Weights of a small transformer language model.
Size: 25 layers, width 320, 2 heads of 64, vocabulary 4491, 26.5M parameters.
Training: a variant of Muon for these matrices, 373M tokens, 6034 steps.
MLP neurons of a small language model. Each row is named by its layer, matrix (down: output weights) and neuron, and shows model dimensions 0-159. Each number is 500 + 25 x the weight over its row's rms, rounded and kept within 0 to 999. Numbers have three digits each.
A block is one neuron, or neurons of one layer that tend to fire together. After each block is what it responds to, as a language model described it from the Wikipedia text at the highest values.

L21.down1090:486488488531487519513442496476524540483506473513495500447502493481514497507520475547523498495501490539499492450499552502519506480520487522485501505477533553534490535499457469497477522495558490455511515492525518500522512460470493460532513503451445475521457530547498500492484482503505543534487525474458529532474524468529519540538445484480476480478504477477529521534489526513482530473503506499508507520497500502523498491477484515473493561485494533524484494506462524522508493493544518
Responds to: Person-name closing parenthesis. Closing parenthesis or punctuation ending a person's name or disambiguator just before birth details, e.g. "(baseball) (born", "Sr. (1918"; also word-start pieces like s(ources), dr(iver).

L9.down8:547539495500500502541519512476526512534505491524520516491481497489524531498521540471500483569497521532516502530486483536523498483498524510499486482496471515491465439528503509502523507539508495563490513513507477536484509471507513518482483479493502470452483480517464486481446497488476468489470488509482488507455524501499514465498532518497534469518529508498486471477514477497502503481495480480434486512500477519481474476490504521522494517468521507529528517499481530531546486501515489
L9.down109:474466492543477458513504508519512485500485503463513487484511516450500475500529483515533524472475481498464484488480507541531469471424509528522539416510501504507510511462481469537446517477473521503517546471493513458489483478488529481524483496518539532480517494551493511468494480508535510508505471466525545474509518517488543475465512474513463505528514483514503509512437471469503482529528521533507515521491515474523496512439524535523514534514458498454497499458496531491485532505497493
L9.down216:488481482492544574509478468522527467528485525525484495498480498530519490517461510495480457509536516507515543495523520438508502514515472525453505499519464487483508472518519560501509533462515504526480490517538491512474490468455464546496507503460491505493505506497527447492499541462488468509462501503508462476441524487459509531525433529481511539448507498507504501486497525490504486529523485499494483479490486505510508502495517481488507512539530532503501502504487472556482489520507498
L9.down721:470487505517529490493492521492454535518518509482489515509502457528504489483543528528478466522554456487493487524484478470508554508468471490517497504511524492472473532508510543445510525492542478478517489560503460523476479520432512559504486561494485501489504558501500528523519453495494501513476466509491498488490478460484528495485505506499460503508499502467485512530496475504508473496522464526506545542506535510540498499481546487546497476463511474501508480491490511522521472526466487
L9.down885:529513484481482476512538492495529490513531502491478489433492512510528516474483541495480462537485485501503469486517536506503482430504463550480477496475509515484499523486486512483472488488505516527491502479508493507503517455489479505496451500490482541496519538485544469480488482491486547500498461465504509481491501521511494494520520504510558519483468448444480524518543498518524527501500504497482512494498525534511489504515501520498511517462512459515520457540554487488545491495479498
L9.down920:510494490501467508495537522555499506510517508464502484473482491486499486544446505529530443532494502478477489563456518538480484504528527485464502459495517533518521528537493503506506506543566494528486462503510462502493510475474480527487504503522489475443560509492482488487507545518465537500516528505465559443500502501485520509492487482451490489508509500534504512502484469465498523504498556472539492479496493525512541487498514492478452521491494511480473473484498486510517538520528523
L9.down1049:502480525528507514469505519503480477493485514484526526478514505508575529478466482495469542533508527512513527476480502506518491543501505525475464525457508504502524492504537495478495535510532496541501469478492509521460520473504473485518531544530476489491524507483510527476482510490537539492500462521472458489507502516519456497484542495526537536485528484453480483524494485495494483473427529537469490521494483484506439508508497510487528527502505503500494494510550521531490442468493458
L9.down1221:508508526545524545550465488479482494517548488491461459478494468461507499502500484516483508500500524475465444501511569466503506558488449490521502508496505486546516460486479501503543511472490459512525509491483511491517520482507494507522473505528486489463469500502548478479536520474474486494473503496512495459504445484515509484499502471508509508519520501528483487514517491491519511515493472456502506520506495497532570520483519529474483478485521503493462499522460474510492545515452479
Responds to: Separator after proper names. Spaces, hyphens, brackets or pipes right after a person's or place's name, often before a number or native-script name, e.g. "Boswell 66'", "(born 16", "Osijek-Vinkovci".

L21.down917:487448496521513502484460499493473498480486550520492526555503527468507523504496489506483459486476497501503523516504538518492456511463466432474530493534505496442487482570461516508479499490500466490480490502528498515525535500467516503519491492514482505453496517487493495497500486506516552533491493523511497546548533475497486489508549503481490532466508490529502495511531502483516476477491512550486477523509466530518529520502521494476522490519473482465490460485513536498499480471539509
Responds to: Structural line endings. Line breaks after finished sentences or table rows, and closing ==/=== of section headings, in Wikipedia articles and election tables, e.g. ==Biography==.

L21.down62:502528522435479502498515500474524529505495536499526483551493541513492477480491485462503470533481506518479517474528514501488501527517532497494484514471483491504516502499499460497469457508509510500497502527561514500451501506447498495520491493518478505497494477462497502489538519513535514541535514479503475543518509537519486509503482483531499490472443527516537521517483480506455461482488503530490474480508492516512416483479506497457507525555473489508491504536515495495476572511515503
Responds to: Article a and word-starts. Mostly the article " a" mid-sentence (armed with a knife); also word-initial pieces like a(ilments), O(magh), Per(th), and inner "ul"/"ur".

L21.down944:496517492540487496519495498512495506506427508497561476478497537489509454496507509501492506527485528508515526476504521488523541481509504505500451528486529456482467544480518462500491510481481455535440513459476545483511540536515500456470479516508460473511499495484524492517489518457495473511532502513515557501492483460463481518504515543536494542490436518500520497536476534512503479526469535529504478514514523499488495487488551496465471468510489526495502503532495491529536526514486506
Responds to: Opening parenthesis before glosses. Opening brackets or quotes after a complete noun phrase, starting a gloss or detail, as in land trust (e.g., round (second overall), Serie A (LBA); also the space before a date after on.

L9.down95:496499487499472494505510515472508450462519492443500551502495506491530470510504517532516499512456476505458470483521498505500461474553439451474497514431505496513464547513515494474474514516524552520489506493516481431494524533452485483500493495500535523490473504497514450502518536496480517534482528515557531458524480508510525492499499480553514536516542515535478535550545504500504508492513463509501518494502503499551532454488506454498506502455502473507474471493554516511510475510503529
L9.down160:483497461484466506493476530478481520476510492496523454464469495484524514500477514481490471504480520506531480484547496476514504494498489471508493493468509486465493484541466468456506555485454493492495472464493504503517508484438513523466476515486443496460511520524501515527470496530486473506498491533493505513505468513526507516518527496509492451499501491501488517504525491519493476538505509536521509497483475502470527493518514501494495521497560513494494464509470511485473497480478539
L9.down162:536520494476497516504516496514526496484471507512483509522506544471496485540533508490549457480478520506435511479509545539499484501533514519499496516471482516487465541509486460524520482479535502487509464476469530485487477487458444530498483514469492476524477515517480520507485495508489481507485473483493502530528480457461510500548525505493522532497516476506523504493509498482495480466452552502549483488500500446504495478483481485491486471520471497525476440470521532544501506488532506
L9.down219:565533473532490495487498533455480509469500464537517490542477506488472471494505516496510509487497541499539455504503496501475495501532482499515510503492501490461462531491501452489482500462466503540467471497479491501468473513553481492502494518508483473490499501504482527518503485516502496486517506471534521533519494515510520507548500485559493489531463531518493488462498485499493500483505466477504516526496469511542534494471514513505523497451528494475517500474485511522480508475502480
L9.down497:477488485497485503491510490522497484474519485505483561490493475497482471517519488498481499508479517524486460499573496477488464511541522477456468530495520511523523511475470510498471497504469498489504484514483479515490505544546477481446510500525461495543494470526510485457435504521469491542495550536510482477547489501491514519477462524511537499492568534531492465462483457501494480499478530473490527517478503492473507468485477483505497500502508509461545481503485526517508528520445497
L9.down1044:489507491527464477484548477491511499500445481550463506508490537469509535510493478476497477473508430495480496501531482524516527490535490480490496525512533505446513491507508477497505511493530534498515519488512519476545510466485550497513468482472505548509516518492534510482465475514508495476474484472504473534474463534507506450510494473533478503533502485503536523484493439475490529502497486491490537516507470460532510499463461456510544477517466473510492515476485528524488498532501532
L9.down1069:539474509520510502502465518525526475469509470561501531485509505495488448508472519511520519501517538533486478466552470480525482504509509452491489555515533487501519528531476490497491457481484482549508495522456497509502518482452459475478521489504524536469513492484531525493506537472523485551481522483542538527548491464482481548548494515517529485519498532479533497461491526478444505493478560473500504527485467492473485508551494477490515472499455510483485498476481498529498526447517545
L9.down1080:476504490504513533486480481541565481487543503515474532515487540484570514519460500482495489493459518513417477405507469462491456519474457517480529470494510484526495480494482489436486494485498494490498483532490475511540520482495463494454560492463536498504511491545489447510515513493519516498500506473464526495513491531488525515535504491496509511549480515526546471520462533496491480462551540510485506514503485463486473444472503439557489543456489480510518522538495502515517496484497479
Responds to: Paragraph-ending line breaks. The first newline right after a paragraph's closing period in Wikipedia articles, before a blank line and a new section heading or paragraph.

L9.down13:510517502480477506492470505468513437467480523535546502529479476508481517536505503484528555496495484487499425500479529497483480555472510477504504484504514493511520490460505506508492533488484501530508473546553512518507492493503546508485442468486531466503478503525485517508469488490521469552475572527494496497490491489478532496527532505547469470502501545514513534501526528514519488479512507513511476500463537456532499516546499476478523517513477517495500514488493490479505511512453516
L9.down149:494493498543548507534496498511514468523449546549458505456497501506502490494493497507511506493491534503541532495489552494552536472508527484478488486492482485528531519534483516467510512480528492512462474500520489485507503522502475501487505520468473453497477507510516468461525488508489508514522555514525489482448493515511558466467537485508478441498483491510475529478490503487472527530502479475480551480484516494541492532519535526478518513544504467447533465508499517483457505501489506
L9.down326:480535488490510489504453508482467494484546498534506492489508481512454547515480472499494462517515492500531525476540449555525463478465484490519524487490525475522573526487433482483498539489491504480512478510505497520509496491479494498518473459477502496493525496533514511525511494494569437484486498501489512503503472473513515518501528573541464509445494536497501510514517507554549499519498482495506501515491426490480532455471497509525538470473493523479505519493493524541475476521464517
L9.down327:522443498516500501529498502511512471514513494508469469527501538492496508507496465507503516488514481536498492522532473460512516489493493510527516495509504485445471517531499528518514545498509502517501488463432540518473497497532488502472477477511461477526499482445502582471504499467515533497511516549466491522495502476533456467474506478471538542482504519490492482481504482518546453475481513535509531494505501498555481507523513449484516452478487523516505555523495515519495524511473479
L9.down854:515497509489479477483503535496524504433480474516527518487486413511506465488537526548500479500480483492497533506539476496495481549538497451479455496510495531511517494508483512493483496483529515498460500473530503546484508510489507484480508477568546540529489484532522481523516513489500443501516525482549487506534470447491511509474502511464511517500464509504503519433456481556493494554513508507489479547509532464533457505490511473476548449502506485511544446504512456515518535541497476
L9.down974:484503520499471485526472462495514513496472513476495500560470480491532515517508485472506523532487504506520481457498521462492511503514501505540536531447532506493508493481518525529504449531505554479540513521508505511498526491512505505465485521463495524510496460485553487486514505472548474494507505457479508467536515537494488516513468475477511458553474520491469501504478515503465495522494495490499525539496530489482488500528502429524504512485501510530470490523474515531465484484509488
L9.down1086:521530543487486472524509476486500465499463469449506518546497527520511472518536483492542513508453505510485467523487492465475496492494509455524527548491511513510503448506491483494469458521498539504516515509477434500502518511512514505535509487536473487467499469503465549522478504554509490517497499509478485508508498527505501486517508464477524529517510509500515519519494510471518520529492517508518510495491468492482480484487515424529506418453489509474496539504471482513535513530487507
L9.down1185:516494528517489486491499518503539559463492478553508508473472494506490453462488511546489471454495473504552498506489516481521474498494510469487501521517507505489513520499526437493493517486518476443467512515517486469482503519477506474522467506510532484512459493502517536509491508516491556481520486470509459507513501491505457496500477515491494495484457476484527484498494539446531547526519480529494533520499508526532541502479496511523465476503548506499500510483485498445522454502539493
Responds to: Parenthetical openings. Opening parentheses after a name or phrase, and the first letters inside them, mostly acronyms such as (RIAA), (NBA), (SAIMA), also SMILES brackets.

L9.down96:500482517483457488513490491526477519482482481529493536539527477495505473484517479516504497499514494520531516507558485491478497459501522492546524471482527506501522460519470487512506556523509489509501498543499533523478442510498564443518538506475499538490466513490490509532525518467482485530557463456526472552514518494497515522528513498497503493511506496542490536477485487515517527513471496466492475523483527501482518531540502514524510521474496475516490517485518493493516516485476504
L9.down116:503495506503465474495510525531484492476508452491510562557484526511519494454521519471515516480483501513498502519504502430489508517498488501517521489504494502475503464481486517505513513485530487523524530450485519478492474476525527491498526472515543528497495507533524516506491483530486493516527505519497525514462565511464525490479464535451517459514488499462477512478506501499495492508509503511478520471504479517517538503545514513494478455542489474490466431484524508508521534500501508
L9.down939:536522516441479484480479525517511493505497491460478511455534509503540541465488506494492509502507526435496558500511507542489527497471515431517544540502478485524504511512521485498514516508479501481477488477528528494486518523512505519521517515481477483460590505515539510515503523497469550517522469488469469519476472479462503544469439547496503493532522490482498499467499494469527485502469507492483526519492544503465501512528509474484514496488465535485536482480506490487434505510498505
L9.down949:534536457504522540517469473511505504514495486474543495545504531480469532498462508484507511477512512483501482543478521499506472484504494470486524516522471517528517442498473508527500536501483494515487476521505530506503525472485490433498521435485489518486504488528480493474510492505510485505528468492530482527525498559494524511502542515529516539499519460495516488532505488519511509476473497554460489475483509522487537515456474513488495499532471495493508508531511493524474473511527478
L9.down956:475514516453513519515486475456480504477490510469497479628503521523522476510525475508478473504529492522530492546483491499508489527508489475507503518489528468522490542487516502527480521527550467507516505480484470530486509465503512471493477510487513519521515515505494514465484436511509493514494508535505462437494518492516487513518520494463502544458473540500508486479477505508479489522491510550501500521483504475449432474525521517459546501486475479506459529458510480519497505591511499
L9.down1102:491481487518523522429521503482532563489459516500553490493450543498485451513472527472474455478521475519499513520487519492500507484502511517451457464472499497511503509518531496510476462527497508520527477496463489542433526495513490511492529460475481470490503466476514468479536486517529505501540488508521527554520488501521495507475516461498503520531549529491454500498520492515503476485476514537475527489492502546494424498460515511495497478486467499511551497491516516497532504507530507
L9.down1176:512502507493550515493479554498477514448511470526512483565501467487497516490492473496511523439504495504467463492514492510442523524541462484481539477502500527507567476510505501540526498517498527506468503489506502436522502495521533484501504498476467529491464492462499493524515475520487485518538485504510493528475515492498512478508505474491507473488499491490544492531530512491498497487470519507505522527493487586461463486480437508449498537495502455534465524515514539482526531499484509
L9.down1213:449534439454510501455478490489493486507503506528499510498517545512520499497509485468506463488513558527520535476490522530461497498515497520484514425496511476507564500492499508509491512490465489528475522499465511489491509491537547488457449536517530511520516515510510492536500539487524461470516473475488532527536477498490511514540492534497507485498488468506483517441465477550517524503507454515480505494508502531478515488503508509493526487524492503531494482486508502487519493521530457
Responds to: Y-initial pieces, article "a". Word-initial y/Y pieces that begin a longer word, as in yet, your, Yu, Yanbu, Yucatán; more weakly, the article a after verbs or prepositions.

L16.down67:481498489465489529546465500484502445453540509504486507516517511498491498537509488487524466491526491508541483487526490503493493487527519491484509486541512515517462469494540542469490494500506493491513508478470504530504466504479487487512528524501527530512471506570483502542493523544497469531503551534475533532483495462503476547511515477501553512473533454487490468530494544482455508513505507491463526572476468452485475517502514523511512473534488512427462496454520521504511430478512496
L16.down126:545465515516537549511487478497506480541517527522541518555511522507487490494477474499480522505482468528488498480514491486492518476500506530520518507484453515480530505525515517504528529457475521478497509537495495457478491538469516505489504521482502493505479462514503518493549497450483477483504548474490502481516494446492494511543524488474524454523524527502494473496530521486497518484526527511542518486496500493487526484500516457485514487463495514447472482482513485484500476486549526
L16.down128:504496475525484463517487480500523513471529513489502487498483508488515487494464517492487476540445487472459512512532498479483510482514473504492537497465540529517523455498492536494466511483456487502489491489520488485507510517537518542516506443496532512496504526489506461457495519518484500526500512466492481466522452448466522506500508512458506514530552480484502509498540532546434533521534503517515454534483499505482524507508507481513500524484501512494506515509505489493507489540526516
L16.down419:470479493498506514479468506520508481478483501491499506534479497519494501504454504492499514496528485483498530519546492484551454502544476491511492523485473531533519466517473497479520512506500449541530505527530523468513475488428484515520511507493505525479491527518495488548535505515506520484447546526526507530512467473501488483564509473538515505475516531492524513518508505487463462543507537517496466486498506519500486515511510498459562497476441460487521525496468499533510411512516516
L16.down598:478467503466507548497507442511479520496497464471471465615527558470484520518471451497543511517516525513502425490469535491478541447505477450482475516470522533472515514495492501550478485520532542493476508527539480499516513497451486506510516516524484453519521481513505472484518525510503511481467546522449482518503499500488499509527520478498534476486508481502525465491480505520470517489516533499526478523508546504509492499476483498516515519451499478480511441493478523476510512511513507
L16.down606:489491498515508465500485462458510530495514511490500480519497503478443468518467485502519534511547480503498477440503476478515507511479435489484464485464515482470513488529499532464519539461499523482466503516517483522488522503515518509492535509474485490538536506506528484511501522536475478502472508504484484482502453477470532446516480495490570489483474450500513527511469519448482534534548492460484475525494495477534503515513518531499476503456484524511521520487468498504456514504490480
L16.down691:477472484495480504506553514488525496448515505532532459532474492476516506541521484503475466468486457523525466467544539474530480469517478477495484508507460489513504512483480510500510492491445529547471494522461494543515495488514540529494523433514482532517472470489499525492519486534482468504515462466492492493502515467520493505571509538459527506480482497463486475527493518508494495488469526468476441524508533498519497545496556493504529453520470507500458518473508519524468519493457513
L16.down1157:451450499518532503502487508540430531552508536491462499456489574476509477518511500443527471502468472439521482501529523499506503491531476475508488518490474471456541501510480529496492510521496519489493477507485495487520509521438510510441546511485524496467511480521471497478451546479525523469488517530493534514489503491477489479506470469542512493472540530498506496480462497524478515478481499505508493531506508528519525482495505495513495517523532481496461408483500542493479505449513516
Responds to: Paragraph-ending line breaks. The first newline after a paragraph's closing sentence in Wikipedia articles, as at a blank-line paragraph break, often before a heading like == History == or a new paragraph.